{
  "n_layer": 12,
  "d_model": 160,
  "n_head": 2,
  "n_kv_head": 1,
  "head_dim": 64,
  "d_mlp": 832,
  "vocab_size": 8192,
  "activation": "swiglu",
  "norm": "rmsnorm",
  "norm_place": "pre",
  "norm_eps": 1e-06,
  "positions": "rope",
  "rope_base": 10000.0,
  "rope_fraction": 1.0,
  "qk_norm": true,
  "attn_scale": 0.125,
  "bias": "none",
  "tie_embeddings": false,
  "parallel_block": false,
  "init": "uniform",
  "init_std_qkv": 0.0395,
  "init_std_o": 0.0081,
  "init_std_up": 0.0395,
  "init_std_down": 0.0081,
  "optimizer": "muon_variant",
  "lr": 0.0028,
  "lr_mult_o": 1.53,
  "lr_mult_down": 0.7,
  "beta1": 0.95,
  "lr_head": 0.00629,
  "warmup_steps": 114,
  "schedule": "wsd",
  "decay_fraction": 0.809,
  "decay_shape": "cos",
  "final_lr_fraction": 0.0,
  "batch_tokens": 32768,
  "seq_len": 128,
  "doc_mask": true,
  "train_tokens": 223700000,
  "steps": 6827,
  "dataset": "wikipedia_en"
}
MLP neurons of a small language model. Each row is named by its layer, matrix (gate and up: input weights; down: output weights) and neuron, and shows model dimensions 0-127. Each number is 128 + 32 x the weight over its row's rms, rounded and kept within 0 to 255. Numbers have three digits each. A neuron's up and down rows have the sign that makes its largest values positive.
After each neuron's rows, "fires after" lists the tokens most often just before its 100 highest values on Wikipedia text that the model never trained on; "fires before" lists the tokens most often just after its 100 highest values on Wikipedia text that the model never trained on.

L8.gate428:143134091111114100102095104094110087115129122161148105101159140151121002121145136107150114113139125040111181120150077102112162159144070112106101146067170126138129123150171116106118160050125120139103124158126108116074083144155132146140115122133072095144174076148168122122163143205159096097082172096129097149152135135143116153145161118112151112102108189115028113139073077101173132151147
L8.up428:207163109084137051160129092132178121133106189123130137137125183106100152176135143185164089171163185104129150153214116133089136096154154129116142155194089118120165137097114109084123109127115168184177121163174107139124148146135137059120127076201139118120128125105120111131165166173149110149160159119150143169157112130134137117115120128096128131145116142143167165121125162150196093129077
L8.down428:137154104096164103172085082130186140123172171086197082150128179094061172137122088185091116154114188158128156098143140154147131082120137142121118101148151191112085130125093080154140061148150128157158119169117130135181162078087091120125108104141168140172145138170058142111115111164174166151186094092140114129144120083080195131079078137082142111133141150102184102169188101145142155092126
fires after: "1", "0", "3", "4", "5", "9"
fires before: " "

L8.gate484:146107152159206123108100103098189107149130146118088189149116095093131076136122088143155178071086116125125166157186117150140103174117070142092139122123110119164085136108097101188166079150159098136055075153124129123107154149069075167108153125138076120129164073103130119100164127123067147143129162119118117162126138154116108143038146125073148102168137111158074101165055155131068101126130
L8.up484:113142172063144115116174137148185093125119094138113111144074120103143161111110136119125123153138097092117115183206100174159160094142102094102111115124085120118176079127087067165053158145176138135173106138128104109096093078222140119170121103180168110144228134156127105167134168101122136142137125126092187122113151105137140079118067116136165108102124128102160157136102135138144085091142
L8.down484:100124044164196135161160128137121115130108065096065107081155145135134119194119095120135189175146125120156167165162125163196136092110157113137100132141155077114109158158159138126124124136115140110099078134086170179081130183111169126113085182124122112114123159133087152084160108181163115153193191110135179132140133152117116173134178101126170112117212161127133136122133116189060131084108
fires after: "0", "1", "8", "9", " ", "3"
fires before: " ", ",", " in", " |"

L7.gate652:072154131136117120122086168117157142124122212147126179155080112097084137174138115173071102179093125116196133149113104073107124090118133156107129144098076167146102138140127095132107098056151128126187099119133105160183168101156120152223094087139164132142170135115153136161134187099140191155121142106124125118116116141095129079139072165146105117121108164142119103190108092158134130079149
L7.up652:126159171103109115157081080112171168172139177100121162145112080129123099129142079132126124163103060101137094147113129146110055075133100161143167169091058168169080089123125109109076139095107142143124076035072146116104165118114098129110117113135142090089134151058149133137152093134110186128127095110088117170117133158085143140111045123143088115108117169124111132143123099095167156136165
L7.down652:175113174159128094134127129090116131134109118149168176163160135120100155108119066150150165141096088128144086117121150136105119180122164156123139086143123083119073109107154077131076136156173126110141142072114113142191127020145073167130113108110145105118089165153164092090119172087177228092109061094117150076132095111119129135096105144149084170084154119089114086106133148154128110183141
fires after: " ", "–", " of", "1", "0", "-"
fires before: "0", "2", "1", "4", "8"

L8.gate217:129217152131161085126132103153134095111164118123085146072204119072162099158110125145197189120144140072103087150121084122129130123145099139197126121083134081161138123146149085155084106133173153122152106138148141080152152101168161107089109147165113133095142114061141062164069099081113113164114084112094155138076095150136144178138078098096153158123090138088135099123170163140091135121133
L8.up217:125125118127167154102084098162143207138102162144127222134089179116141110107080125137111105112139193074141130160135135180121165115122145062132131071190133143187082186138114137078102159118108102120104128109092120124116117169111132132173183133136167176161112188143151108183102135142156140117156116099181138120071129196126103194113131188124119065172108132166095131061176111138160178130157
L8.down217:156103087099081105127109135142102075120104110123116085101101162202147161101154152148190109151128154096148150168088147157178101117158148072118147101067101146079113101137113101092100069170144138092126100104171100105143093102093121142107093122172077120194137132121134068139103134213148143156077132110057116074106118148155167164108101073172103113182066142151127124154107151097129115155084
fires after: "==", "===", "2", "1", " =="
fires before: "\n", "-", "1", "0", "The"

L8.gate391:160127236051167190037136126129099184133152099130159061138195115073167164112142112090125150138143107141071136142161126111152063146097197128148127143117137094150123126107081104112141111146123085171105120162135122144154094089123131155096164131157089159133139107163136131098079129086149132180146140131169133088118130168140148155132113149117108138136121126046091122119155136195113148124129
L8.up391:141122171091130160084151121071162113117067108186136122135123073105147080140137126129153096085116095045150149138165143134137166143100148153106148125128125118189148073141121185092145109113144062119139129147117143141099137082128153097191142170096104173115108093217132114121127152162113156170119141107127147151188109149169216192111154110180084075136136186136127139091155121168131127157064
L8.down391:082071123166187096070116063120093137159115122167173131158182111139112144163143110149135057129143125137120112091123141123102189195089095127139060154131133151120143164108113145085103120128225166092144169098087124064111163113122179085126156114129127128112150135113161122131084157130134108083120098145184100158154112118219128095134102094160100131119103205117153145135128139162158131152104
fires after: "2", "|", "1", " |", " ", " /"
fires before: "2", "3", "1"

L3.gate742:171201157142091124121132102135123141136143114208105116145157132105129158163097124141097191129133127087134120174169142126135070097098147092072147153157096149173088118082123130160156078121145060167165151144146078179077147133133152131163204190074126207098119159134129113116066125070100149087112111126105149070051158159142136138114116161173113154139152161143103131151109103124218125170140
L3.up742:171127104105161183146051127111104145103134137117169151129109122168126068112118134153126108042165102110105060173141141115117154161151125123144188125150092098128123178065118130109108089116062104139110111214172143100149165096093163115172122130134086150155138148100130052109199132123051061134159140082090149112122080124113148142115100134128159119086119138104131102161144081183174130128159
L3.down742:132160127122174194141154180129124147122121119063124130086112146138106078108117166147139149085132132118204109120084141095105102147174144159175118109092164124177154121165086168073114151127111141086052140170163098126122119126122152075115135148148129103076089212124146151147092186137159128142071162093153165165144137125127182139121126112123170116126147134144129166150139180162245124149098
fires after: " on", " Released", "B", "°"
fires before: " ", "ed"

L8.gate785:128151155155151151127097128088175142145146116096135160154125098156130160176070131150089114139094133130144167122181117141148077127129070098112115157125165129145081133198185089182108110061180114093189119121130073146120120112159095130109136142140070091165160143145140126120147169098154186064136089229058099106156148111067088110140127137162130065131134098162078076153149111125151151027114
L8.up785:123088116171107149128160158154114118116120129125144126097124113183144101146132126104144118156129064097143112115155145178128119072192137128175117095131211094127087104108155106128074184072119119102149136119100087107156094174129162103121188092107140137170120179135049120182114152154173166151156151207111119149085110114077112202162139112102135139139105151146141110117154082073097136169088
L8.down785:130105102172145097113092198102161134128146162111107198115156144125138106115137149126093117158142100130117129059105104148096163071110178133103114139101143074102142136086143103166164119162115131132172096152123119125167118115122212111061171121172119125166117125083102142150093083174194155122111145172108094123152148134146086171160168105067092110054158179116139116160077167127153132165112
fires after: " ", "–", "0", "9", "|"
fires before: "0", "9", "1", "2", "8", "3"

L8.gate780:202234127125104128138137168145080088097124125129128132093157174135142152119122124098150176097097123120107141138113107115091180115074054077122094062098100107175129133131152076129120120084122175135148079083141127112133158152153107124098139120104102093212123087135111111152117135172097148128151097165133123158104113090146098146063081084091120070139113099099173144128087183121105114105113
L8.up780:059178108142086172109098120060161061083190165138104179152132149131109148118123105155075129127150151174111101005097162078086110103109125097173131117113147144140152118154110118180167107102152192103135128108141127104116186133118174124118108179107026125135139131095141153098152113132107142151125144157161117088160140154108170121125135130171149128222143172101157111165167124104167171160132
L8.down780:099174071138107179119064164119157145127104122175159097076119146168157151116144092159067120117141150131170122152134157123127115107114079143139040110172135096135127155143131214116114159075150139096150121137116156148156138161143143097144140170119180110162172173178136137120136164175154165069115163074169164116157121072152134135138055130161157130122084097138092177139104130089086163152097
fires after: "9", "0"
fires before: "6", "2", "0", "9", "7", "8"

L3.gate453:089132060088135148153148135118122120103132184127115149117148169069101145133114154116155111166148048109190078130138084087087126130135153139141099137157148124150106129106129113204140145128115160130077150092125151068131113117162112099121142078081076184107118134115109090148103100113121076144103197087130128149149161089073090135115104180159091171126166140029113099137108169104115066135140
L3.up453:134154106166164106133165155125127073135124186140078087163171080073127169142144130081097106175126145123134093159182154121131168161169177156089180163162121122084117127119110129190163134156116136116135123076086158150147178115160156114148149104115128178103156148124093176126088138036111099111126192127151128129128113194097116125090152137132123152024168097052092096117124122124175079151113
L3.down453:163105140098114080134138128157137133111127164120106108187134073128144164137128142103118100148147115151135171183157084147164124158152147063111096163159097050125145124207129039165110097103119131128102068118100141122144171159108178149158123128126132099103200194204149214114180142099085128113174116147165142067111086173095140185101165111122117131131118079106111126045100149161142106113087
fires after: "1", "0", "3", "4", "8"
fires before: " "

L8.gate803:191164123140107120101087139198079130088126116131067063153194154145107115135134048085151122069131124161130126164104133099111163111084119101116178123106102134125129151135134068104109081141160082102127070165142140049108157132148092166141081138134163144145113189111163108077143144187120107182103089105156172125105167154126052156111163087129147191164118129144145136153102133106092121114104
L8.up803:139148145063148145097140145119115150105144145147140132149094110145099082105149131139086120131122117101165154131148126126141092169083112161122164157113141100159094177105113096151109125166049145157101151105108105078172054083077078080132073092151152063203096132097140117173122158152117152177108104066103144087172070108133111148176158103121130116125086189139106141105070156135169161066151
L8.down803:099147139115159163104154103212121150179145174161113167120156135174093118133112131118123108110129156163137134166133106149082143123147195093092114107085143165178138094135179073087130115129126079129106130116104142125172158088123162137149143197091125135147092140146109158098165137117187137150091144075166160161055200196187122132116142138097128106149122114127142161129135090152147153113125
fires after: " ", " (", "s", "-"
fires before: "0", "9", "ed", "8"

L8.gate811:132177118124145118108140110126095141064119157138124076104163142192162106149108111153121047109104160166160080125124092154095133165072126153151144093123102138160116122087170070129122082135108121132129114169132138122081120150193151164112089131160175136122159096157117097131114127137147173190088128138124117159153162116132119175132143135118109117157062118125114124150149070153117090065120
L8.up811:170141131073120175110098056167095091110115132106093060128171093099079128119176082130095087116142139061167158131103163137087144154175106106116148104153117081127121138102167123227154107184100098075075156163114141138164196113144093127139042134103123114148101125167117080130086115139172168166130120151166173169195139117130177173143146129125125166140100127085133124134131129115106148068110
L8.down811:153137118119152177057132139196156087103184175110082141084100178110092090105116137093133133145125111185122119100093110173173157079184143106140095186123076168183130136120137058107062033111163161077134080090152144105133109171184126117145095139131092113157128103159140136147108101126125156132088108142181120132157158176128176136182128092118093118122136152135121104146149124132125053090152
fires after: ")", " (", "-", "s", "S"
fires before: " a", ":", "0", " an", "born", "ci"

L3.gate19:115194171161138116165152110065173132108139153099120122132116159155058129125181106125159069117137098150098118134119125122107088169124174141157124152180135030130142129100080095171167105087171165042133159115106139053125164128146089098180111136094118079124118123146190097165116123091114117116150114121143128104160141195127155149102091137149122084134096146122135113133106174093185056103053
L3.up19:189098134157097098104112115125139167143082151092121130075146107109103094147100089158173124097125061135157132159159143136123183101159123124189114122147128115169127041134135174225157102206157140149121103100178161099110134119120104138137180088071077085086098098146149141175097074145117109137174123117140134137101111130079108087088140150087163102181175145120126081048112122104120126155133
L3.down19:165114173140111068117125145171127197147053141168092149122132132098135120181064088120104114138146132139131132102091151149116154143098143100182135096138044070117192090089092127134197154183148059137147108032124122106153168124129099124129119134073124133112125057142110151110112118072152089146168149127157100110146110110101107098100133155058133075161136115107156110047074136141101151144127
fires after: "1", "3", "6", "7", " in", "2"
fires before: " ", ",", "force"

L7.gate784:078126182146162123112081177159163147059107152126090154167103177126084107137065081106113103108109141180086141190128168129190086122137110123098167127117163161191063181181154073107064166094162121159122102108122107077178117063140112152134140175089132104181155139139160153089095117106122149141209163201142073102114129107109162111151146125150130112106100153166109148133137103104127136144101
L7.up784:077124136128121091151164139130103077094111152102092158095098081122136121154084163175118179168097156102117148064142144086137048173122144170110102080072119148098129134182074113119142185094132129093207151101071138153114106166112139128083106107136121130134155137101107117167094145098135121126108131151117185122080196096055084193122120082103154135109051120144138118154108141145113147128149
L7.down784:128129162140126175113173124148143062125178118146103116090093188133161201102149111126170171139090132088080135135124072199144116071132109154096134120115161113108136108140159155157112075116096102155133098154127125181118153114140129097097140104142078129081158104156165133129092135064171114238177149117132097119110068162128104109107151102120122110163148087156066069125100158146107126155068
fires after: "–", " ", "2", " |", "-"
fires before: "1", "9", "0", "8", "2", "7"

L7.gate541:116179178135131143069112084136141137111143098157140119086098110071156179116131185094088150087129104127124145100128120143128078144140157106091124150036118152102135078073118106134131149100110120103031112178132131132155115127150139185121090089031092140094107068123149166125110124158145112103133139159135120106066124092113131114137146127159135080130128101106122110148119066097122156129139
L7.up541:127113166117116166121115208135131158096151221167118057178109182153149132087103162127168129182152132087118156101064167116090155074133061163118157134135129110143094054146127130111088127131160084192167084142120152175155180139148133120109149151110089104072096129072117089141082103097117126105149094127178141125101184069101138151066120142153133090172134143116101139132143114132196123146131
L7.down541:124142096112124148138209183147131159105149091103114135121160170163093149053130099087111102110170128178112167167184103134118186112092157102156173105125183125144114126150115041107103152117222141158161147097097114125110076065143125132100103121135104158145122143092081151114118129117184088107128129090123088111198149122140099115111096132080147154159150159198190158138110147166159063149125
fires after: "born", "8", "9", ":", " ", "7"
fires before: "1", "9", "4", "2", "5", "3"

L5.gate514:132180173112191110156108119108111144095147101135096122125135106121115098153194083109120120124083163165113089089096155157111156159151215119177095154083138077133132173139072148155177191085135101121169110146173115085100085076074136127118111114145148118182138102155132123126121168166134157096120091168173127126076107174143100104136078132170097076128098127171099110163126120129138133167071
L5.up514:105131124067069155145085113069147123123147090141103153125138160140145092101113148082149155093109169099147118128084141085100120096117159111193080175096157124085072118113094125122131099139147165091106154150033175136138124153039123174145092204161151126131117071135159163176126146142142156123109065158118108139084096138105151114067138140129079076073140117135131153120102094114129095135152
L5.down514:106176123077124112126105139110140075142159119199067109074180108077143084107104127160172161109163187086076180182125172102131135113078101198144156092135178153130097160142148079085115147145129133119135182171079181172136132093118083122160138131111095150110155182099077148127092082102094090122116155087200149133137084139179146157104154118140115087166148126169182197141149148108171119155162
fires after: " ", " pre"
fires before: "9", "0", "8", "s", " "

L7.gate346:123132143073140152092148138110162142113153146109102141122154029116124100144121152109149144161102082096165114115139050202111118163120142104128124124145122114180169102108149049148192066143115053136154068102126188074160127085102126157138167182074111109125104139097114134131131176164135114153118159130152083144146149135102054082070125138122134138117064112143108075134119137177119128129132
L7.up346:162141143080166097166144122158158139148143109077097091098161054148187095167109126094147096200087063097173101169162046174156047126137146149142135111143152143184102121145127107127159142153087117134125084100094130151140090101110129118128140141121116079110098189156126119160158089138093130178117151100098109116115098164126090098118162119131155143117124116149093074182133117172119087111131
L7.down346:137102152197070142172177148101111100168156100094110167074093120115143137119149176102078158115128111159184129217139127105073138086094152106146084148172134120087110151111078129108154098131129156131144167118085135093133132102137133096147108130094079179127129107173085131160136144087109198161142127133133085111074110101140158129100158145190120130153122131142118159120117127133111137160087
fires after: "0", "2", "1", "4", "3", "8"
fires before: " ", ",", "."

L3.gate94:140181090196119121106113084101157122127109119118152125167159160081171099134126107072044120125090146102084107121181130125094104133125109148116111116152086053126143062129167096138171128066098157052219082127137062124146176095115108108132105160094097167105117138129115080096132166130145181132146084122100123146109092088083106162139170102123117079205141126109113151114098099131133114115146
L3.up94:121210125149095110107104120111129095198122212095139129131100157042142083106126093092122126079079106154218152113163153113120149099105079116106122110150084140147093084204126083159142139133100148147162166140137136177095144150169117162120045139131120160083134162137138117084135166152109069109104099153149086164096132113155124105145144122126147121186115095121085135117087081150113129151144
L3.down94:101175133105125183114135082072095093138083124123169164171063119201118102065134084121027095107088189092132118102203170147202175118140046122146130119082126169122132152124135129106161106065111148155160114182080119149152123099110171162144146177123106132100141172173144128104122142173110136138099126126085090105117094134145139119131160098121124145155183131108099082108090104118091090098117
fires after: "0", "9", " In"
fires before: "0", "2", "1", "4", "3"

L3.gate819:185141110148105110172143145118082121091171185128087141190134110123089123175103112097166153109230152090156170170138087119093180167158117145115117128188114137141127188141154098113130105128130108095138081099121134126147210150148172104200113168063111129099147122179149154136130123059113089135183127129136109106115152145082121189126068142125113189113131128123172125154119181125111143142062
L3.up819:120096110108192171156121137133082102178104153117120115133128106108100169139139134107152098154072078171106121137163106121119128135092199115093099198122159130168182096117135104163097088203180154171125132132119143055159142059160103129152101100129132110169040113100119169128155106171141132176088102117130097171126163129121088124136128143112134184088107133065107093152139162076126135214111
L3.down819:117110098157148082114125110135083150169087120130123119158188123124147099167133085152078064130188139102101134137152186117144121140124151125103118194169097113128135058115076131139082128154102119174166115085078169082112117163131097138100154138150127127102193061132080166151117088130131173104158117152114091117148118145168127222073135088145118120058092098121136094098076125149134147103113
fires after: "1", "4", "7", "3", "5", "6"
fires before: " ", ",", " |"

L8.gate715:134150121132158129130124126163225167115072199146193126164089142128191068168145116105124144078116114176096144126118105128098036118141138155117124086167103121141114113132135108093080116125074081141136089100162168148097185118111125140132128128126110142136140121162128137070120103150133166096077085168182108170120197143137116110126077167192104096161100136102157128151094136146133119175101
L8.up715:098147126117138143142108128097153139155109130142111127122148139112130156117088120211154177142191091133146146113181113113121090160076107063094080102155083066123140185107140150168151115126131151112136113033162177145159173153081066120109135080162185161085088124092128133093168153167120148167090155146118108133099137107174094143043134179133149151172060087161140178086111139117113174110113
L8.down715:136101171139094160144092112119119112104174138110140027078110085107112133209059135107131180127138174122127143107110139135082188090127070080123096114150157122121127153118169161138099147183156199118090135148118129157075113167131120112138137167102085090095105171206098104169122095146109134135163073117128149136134116102168129158127173115108151143111207128137109098128132151120135093168091
fires after: " ", " (", "1"
fires before: "2", ",", "0", "9", "4", "1"

L5.gate474:116139113141159140151108170087120186121100126156146111093153097128124085091140116169093165165124145123148164142166157130117148169083166113129124131107113123156050132125185072115100094148111172155126128133109108108080160093110120174128126161052148132100089147135109162157087149145114087079125168092144159110132065137145149155118105197073112118120095170191113091156154142164128121141112
L5.up474:070158069131125096155153129084134204137130091084045157136133118073132087107101176079169133125138123132103144166148096089090175167099130098161148130135171178184136162144148129096092182134142148127080130135169168137129106037117150149161159132163107097109090139163143142098123086125089050103175058152081128120097140177112142114131163100139157105116181139084148165131118138161120034149141
L5.down474:176140125049170093125144182164164182088171170196150097167147145108123114120142131084136109118172091153160119123191091109115109091142161076107148145065183101177078126121105142211137102140083146069077100197140113135095114094134130129198158109137108127106033103153125104112145128127120141157100106165141112132134079120092132136174114165091133157109111080153135121152154209178137156138111
fires after: " (", "circ", " Released"
fires before: " "

L8.gate696:127146112201116110131091202099159185148124112126149142118140118135137148131075112142069161187133198153115120104122199141145078103195102176168171175106135135124131144141138116214086149160126074156185147139131166104145116154109110122108146133122180086175093149150073138126117168155180135152192133148076115078135119132108042138121136187102139121136095123175162088144156102119123139141151
L8.up696:090153111160088143135161164142203120094101116129150146109186105123077121171161161116108093158138147090098121132119177125126175129110101107136141139111188196142082106137096150169132184151148126123133155097065151096139121155082129147151156105141082134162187135090157053137132102167183159154200194159164164154137094146144181141173185143175136124120119152123150110096163138058084156172138
L8.down696:100083160200158098144105115124070133098153114121070116144137146124141110082177115101093120199128079152138101130147135090116118178102116096080119074121179125099103150171091096134144138175131133118085159095173124120157136097100135092115140117186080128158136166119153104110107107163175097127136113125196103157118161127162150163131118126148147094100126169070110120146145153050102123176172
fires after: "–", "0", "1", " ", "N", "9"
fires before: "9", "8", "1", "0"

L5.gate333:133148061120123172145095150115138086125123119072074149102099123097134126126116102142104115122167177080101185121130097126142150151097139097177179155153116097184143072082193075142181096189063103093132121095214161111152097104137112113101163153128081137158133132150173143110109159117148148119154151158141157128131116115111130076102164113096059147117202087167108159115161166167089120114102
L5.up333:131085114142085136089141148158116112111130162160166181106158090096179097146110150137086184133058167144148131107115147113140169155141103150112148035066122163142136102151086172140125138048194173082146106135054137133130131131107085207111126178095108103124138119168168075119134122122085133122121141107215121100126133150169121126121106098111129179103186144109163171151113086077121108144157
L5.down333:132144109158110138114150093123133102151026181147103114160073155085125117108142134089192080140137150072139157137064132131139148114100150143127074115069162159187134116149150121114134111077162166178076090119196114191123158088138157085157123161110135133125124112089158150142091156124100109121111159166113087102141103117120125120114198153155153148154074091091103115157102160147092108081178
fires after: "0"
fires before: "1", "0", "4", "2", "8"

L8.gate62:163158157148094159157120138069166142169122147143159131181133133083145134140118141119094120123118123111116053190135146062091095078100088072137151177148132118130133088080106121147164161105136151167137159146070131165100169127165119157136131125059138120167105100126121069152137107129121165109159190230153150128159111135059151163171102109193116130121157118124072150116142094164147150170042
L8.up62:083109107180111059104198114054157123099143136154107125159099087107176149154098109155079125097099125111107084152169126097122179089144156133144086114135160045089130143129156179141116125105136126151129118169163107140117141142195134147088202163191150103184123162114116088094156115117131107114053195173096113171103136098096165143150128123117074123130146140088131175111182098141146147140109
L8.down62:184127090116128188134119089106150106178115140113145136126078110114132143117123164125092159157137145151166194124177110109123107112099176097180157096157161083140144145088171134157151118048094200111141159119109125156230101139186080153118124151160159142171156128098097146136139126097150187098158096129125113179154139149183099139119134130141152174097164150112091151122113148079175149161102
fires after: "1", "9", " ", "0"
fires before: "0", "8", "9", "4", "1", "5"

L8.gate400:148110156127091156143117111133171112130134149118151170061197095166137107096168125165100143128133141124128156082087082124145084121153120190162109117182064129121129134130136149094126091084138115111196100193163139134136158114109062129111127124078144083086156115167141148143102205111135155161104121145046122115145123173096071171190096151150061150104147159173139127088145074142104156116094
L8.up400:130144101148098134105094175142129097085149139163121130126115173111159135043079097175140148058111101188132157165152131110131128070185109176142198116114082143119105093176126126148177112079116129117079109131136072104106131151116115157136059097129160118153206126105127180156166195145150172095130117149132114120113124127098077124180111194137206116108114118135149098153059062129129165081149
L8.down400:115190092119089123168082145120153133094131173158097171144145195144134150150135130122128120127102178093113138077175154154121117147062151187100141109069147157143136140083079137176110121177146147160122082119095104181176123119182065115167159156154146108170129116125141096161138198150165143182088177106157085124136149080070154099139077088108183086108129156184147095150175154171109110087139
fires after: "|", "9", " ", "–", "0"
fires before: "5", "7", "6", "4"

L5.gate590:163180160131140175125151075163185076115185094120089082144114165095135125145136120158101180095118096129194127101071124141175123148127168132089146101166148120174056137109149130126116103159198118176112149149145123123082104114105111146068120143153095088122139112183118115126130137148119085128118141115140131127097134093119067172138120099173121089123038115077131095159110155135161128128109
L5.up590:149185146138161222099126079119205084139130174105096187129121107170145117138126132099103127094110095149139150170170083120130085192095210156152113093131147151138091154198128131166124109074177092103102131101159108125092064117097129149122107165172102147188137126152120134112060126089133101138142155116129147140139134075081119173095121141184128098124088143071087075126125136130092117193098
L5.down590:132138145107094148187164104196161148150140123137103086166129109114144092158147159164091117180068157116124133150128134135110111074103148218144115171165117110149061202099127115075148139186191096118126101147149137105124105167114135149100091144143139111173147200116118135129176148163155152163159118082111152116163148113137145160123135115129111068142018115115108091158123187143120148103141
fires after: " ", "1", "2"
fires before: "9", ",", "0", "4", "8", "5"

L8.gate317:138071146136135134215144154074125137054123106116056081159162148104116170141177162121080149112128110148098129150105058148144182170164132098077126155127089092094114160124119083129158128093093122128131127120131148167138140104109201089166105141095059125109161130164138100112106173127051120160129114128114135067119168085123117100116171170158132075081099102142058108118104121156105116161105
L8.up317:100083153138124093146154102173140123127134135167120102166129114156120167174175156139111066147165155111143172158130110080129088152125143133168075178130084118133147125136098093143099070165135134111118140050085105108155139179177180139134106121099128120160140117147122189076120136082097095082102162169169140152187134134099105141127114084155116149063127098131052104036125133110127114120153
L8.down317:176154117108139089130100106173120124108145147121119188190099165108056143178124170122152080142183095098092132145113145134152118127121181133164114150078060125126096173081105068148192083123172172095138164131082080096096139152110155190121100129090148108095089096146156183126140082135109123159171149174139188134182177142144109140154114088163184139143101103104125123091139144174174110150131
fires after: "1", "8", "0", "3", "5", "9"
fires before: " "

L7.gate805:077132121089204083101113125143106122127141167131142098083125115139060119165117076109086191153109105102100104183078128200112059159144180078183090127099128138113081179136146097165151107097147111171153115079110122122138185099129096044125099096142121082143113093150186073129119117101115152112131130177168038108145155103115077134123135122112133106176134133143118075107059129156150129121096
L7.up805:130090112142104090104127138121124186140115156142096170088124143192105142088116140128119147140164174114128165161185139140127116127058132058180127124091080151109134095081163165077130110129155109180212143127173139089159131079112192121128103135175124099139061163199158126135135108097087154126147097076159084147114119130163143179105117130092139152117152186118091135093047163133151142117137
L7.down805:154164129129158205121098105091196125114112149125102116135087176064107103122138164145162105112122134120170121104060119160155162124134091184133111129155123141100161120157136134110122129147088193062049143132144136138140105114133144139116152119103115147104151102068067145122141141172111154145057153161100237108098120157124117101129129069205080072147135125153165167172196078168098095170121
fires after: " ", "1", "\n"
fires before: " |", "0", ";", "9"

L3.gate302:119108068101142182143108172129185111153127159134180165091170143135076085050122095152073111100134152080087121157128167146077128181154111121143118108153144119150143093115116163146106117094086132117113159080133120148100084106147076109089083093050149094139114189111070058111124120122159041096050148104109092092123120127086136118131111112088149162147120158143134109108087122196127110081134
L3.up302:108171137139097094159124105096101145144121161114134148132157157204126085155052159120194181130093096185184129152137135114131135097141107163100097177181156133158111171122129111148176127195101110173122186152079091114131171083148131129141126141151161104209163109140166174167122133085116080130113065100094146140130134134122093166092128142089128184093134106144124131143147169086162151183092
L3.down302:197134138100120100115151191059107094149103110064189128088127136067121100132098096104137156166079187146153123056152153127155053111124088144176156114118133118160080133181077137112183130161112117203154088147091150150114146074184109109097113075139141143178126083153121138137166228132120128112157103131171127089146146111077127133158108171120162141177172078123132155117137105157141124124113
fires after: "1", "0", "2", "th", "3"
fires before: "1", "0", "2", "3", "mb", "4"

L8.gate446:118169089117068120139125165098111123068079151130070077122153120165083115130117172105162152106096108108153089086129140196102097217053074140132099135158078123081149094133089158146092109163137098104099098118176140161154148104096146158131153177144166107130109126114101075076103150139125192118136116186124089147148171134084158112085172188142070154181139135152115110119093140159103120136140
L8.up446:068168119148096191138104089144140085096132131128147064139107111145125109142166129057103090183091130102116094135110126168058127120104141123183134128057181109207132124166123153175120067095145130102125161131103160087127106094135115159212127100143076087083115133123106116087123134113128177110126103102115099113105114137117158100131200095124130199149112125120121073134173154118117122202117
L8.down446:083095087121133076102125075131065069149107149148109130162171092103114143134134127127082097167166107186110163123113117138161139109101230122136122138143158131133125119193149171174113124163136095127139068116144144095131149096144085113128140169148132110149149182136111179145202087093124099099110151120140172148189142133170153115120132132137134175155052119119129150092128133144179172141169
fires after: "-", "ed", " ", " Release", "9", " Years"
fires before: ":", "s"